config = dict(
    num_hidden_layers=9,
    hidden_size=448,
    num_attention_heads=7,
    num_key_value_heads=7,
    norm_place='pre',
    attn_scale=0.193,
    init_std_qkv=0.0245,
    init_std_o=0.0245,
    init_std_down=0.0,
    learning_rate=0.000564,
    lr_head=0.00353,
    train_tokens=266400000,
)
MLP neurons of a small language model. Each row is named by its layer, matrix (up: input weights) and neuron, and shows model dimensions 272-399. Each number is 128 + 24 x the weight over its row's rms, rounded and kept within 0 to 255. Numbers have three digits each.
Before each neuron's rows, "fires after" lists the tokens most often just before its 100 highest values on Wikipedia text that the model never trained on.

fires after: " Lo", " P", " Po", "p", " lo"
L3.up775:122124110145134124154132110134105169138125105150048172126148158146134118147104076082116124117134122134102106169122131124124109132156127131143102098112131151115125141147143129158131144105163153207078137128114102081105115133174125142127147105120130185117114138136114131132153147139146141170157157138137161116135099104117162149123098107063143103130122145100155101111135157115103107142183

fires after: " F", " G", " Ab", "G", " Sp", " Mo"
L3.up1369:140135102116154101158177084147140127132131139116123153126110156109116128117095140104133162132107108099092123136096165134132144175108138143156105156080138125161109143166103139112140115077168106174109101130166096132121129152116132126114139132146173152184133189151162147128152138139138085137090071105140110136126089137124171122110132142146109136123143164140136143124163134149142134092116

fires after: " Po", " de", "p", " De", " La", " Su"
L3.up1730:149116172141094121140114145124123126130117124110097148110137101113131095127131087081092107149126109119131117162148169147156164163185116124146079083114148122081115137163115120120150143125150109164138135091132135104097112114098137141111116135141153145173091158133105150107123173142103120087137172108132170127130103151116139142068129153107147128112143129076130118123142111109126087142170

fires after: "s", "sh", "z", "ur", " to", "ver"
L3.up1376:117085109057136075103149146155143128129133106141102138130115145143127138146123204113143145116147138153139135135154139112113143166114143146110139125123153149114160072139162097111125154136130130103155182170084138094156137219080145126134135139169131117117103118187164122106106128137103078141146123109160098106160115119119116121151100116146121116144128120133153122132126134090112144103161

fires after: " mi", "ha", " Mi", " Ma", " Ka"
L5.up1748:113110111145098144152119104116088143114138124093159135110116159132143116138128082146124112138114102147117102141112146122122131146112139108144107151114140167136168125091121154130040127145119108145118177152111090133130166130119123143148107142132099145133114157102142128130148119102140119186154195107134101141089127093098146143107130149138144102099088106133139129121113100125190120152125

fires after: "\n", " (", "-", "G", "S"
L5.up1398:138183113144156115070114107139144188145141115102124120089134158119098125156146078133128143134089116135149148109100131122145141156139138106128105072123143149119134106126122102142117157083111136116139141140173112139084151136135150151144140101130146142171086115124142139131170135145128159126116135136129142136087140129100109118146152058151130099138146124097098154117116143133138135127146

fires after: " (", "\n", " st", "-"
L3.up1554:088129123138112160086147041099113127135123143112116119102135122100124156153123158102105134105083126102134137120111157128117111148101129137125120124128142164125133079074117108142124132098139081102090165182130104155121140135130171113136156117111146128133126094156142116139163132114170142105163107117157145108117156151087106136145126104158118121088096134132100123148169114173144115108115

fires after: " A", "A", " Ma", " a", "B"
L3.up228:117181136140122170177109145121149141092111122105145129108152136136126088116126121113093132111092141072125126131092142170093134125119070114093120101125137118127142142116138142141099129161104103124113117133121126139078099151166157113144153141105162106121113149127109138145131103116108110136139133147142113162105169103101138123100141141137120121101125162094167163133166112195148103061162

fires after: " K", "g", " G", "B", "d", " g"
L3.up1362:141150175108173097096102157135194122154089116090152148081107135089086140122130105172150163123154102101156136163131104170169122134127134136153150096128169138148128106130155175120176148149142143135127132134151104147096117105123157101164140110112136132148124125108119142092163140095145125156137091103159129178128149110111138131132094091152148187130146136124137135111129133163144109156125

fires after: " Ma", " M", " a", " A", " ", "N"
L3.up588:114147136127125128130143167169097156082110154078163117145141141128068120141095160119115086108158092112135100165077121130159101137129067145165148116129108127146196136081136135117130120147119131171117131126142137154131143162152154089097095117100136140116106152110141129123140112130095112110122107123118108173117165135105105120060127148101132107143149139095147156122158136168127134105163

fires after: " P", " G", " R", "G", "g", " g"
L3.up1558:129122109136095110097111096117168124122084115137140146114108171115085159142137128137173134103147094111160102134111130154179134107134127165116116111082124147142151080131105123145096100134071107136127143119155133111096156160136140145158208109091119159135104081112147185089157119106117121132119144127182134165139121097125167130106149129137149158110139177109170154122162073180159123123121

fires after: " a", " h", " A", "a", " up", " D"
L5.up746:121128151136128143140145123108174147074090089139160141137136125117126095096165116165133107137116145110112152131068094197135130168149084127149125118155106134141144122118183146135123108147151097142111105125128130125128141140118144080127141133132141128163162145092152167165184132129088123119128106095119131163137109138139094137095150086090148131133143184128154107159120140139111128075187

fires after: " P", " do", " Po", " po", " the", "go"
L3.up1133:122158132116137152153093119126119118133142076147109115117119151127116138132148109079094152139118107074116117156126116155132161160108130116148140127154131132121142081113177130136154093108122160149133164170144145116116097156148141139088167134107151144117146188124119142116140133121114117185161114140133129140146090120110171119090079126129139148088140172082152119111155141129132131114102

fires after: " P", " B", " p", " d", " G", " He"
L3.up1266:125182093148101142109123148123146109116118119123129120111136149135074159151103139112160115106119145154133131116092133151136085171106148125138118140092139167121142151117142151106152134141115117166133121083093155151133095127154173135102176093122167191139152130128132176080130110102149129153159096125136173131162132103125141130113113147122139091102132142128125109113088138122178130110148

fires after: "s", "if", "un", "ub"
L3.up1458:112153123077164098126146128119143096101119122123070112166157145133103143181093141108118100099099145123152102129176165158128132120138154133149088162117148143097134155178130156085127120122129116166106117114135138087125116124083122172132124185155111161120134069144101095134108096135118140135110147103179144109134121165116123075121133115095131130147122129133114113097115133125144103142130

fires after: " G", " Ab", " b", " P", " Pi"
L3.up43:117146131186163157154108147122127098141119159142097101127127149132130125152107103093140138144108133076132103130093149138135074158128150124120106153120159129111109132159121144124119153120108133155123107103146091125115128132162154116089145091092174163151123139153158166138135119127136081138133111089131119122187149110114106114155099140102120121139162158126100162130126145143168103084130

fires after: " ", " (", " a", "S"
L3.up1217:123124139128094145100131100131156155151108135114136115078154131151115106169147090133099132115099113083149124157130118152179098136186105107127134126193105120124104101133144142161103134122102111145110115141170104096063135149133097110130131107115128131120128130137126117177163121161105099153141118116131112143115073098092078105159114125138160113092154195093124134145149164181120145094141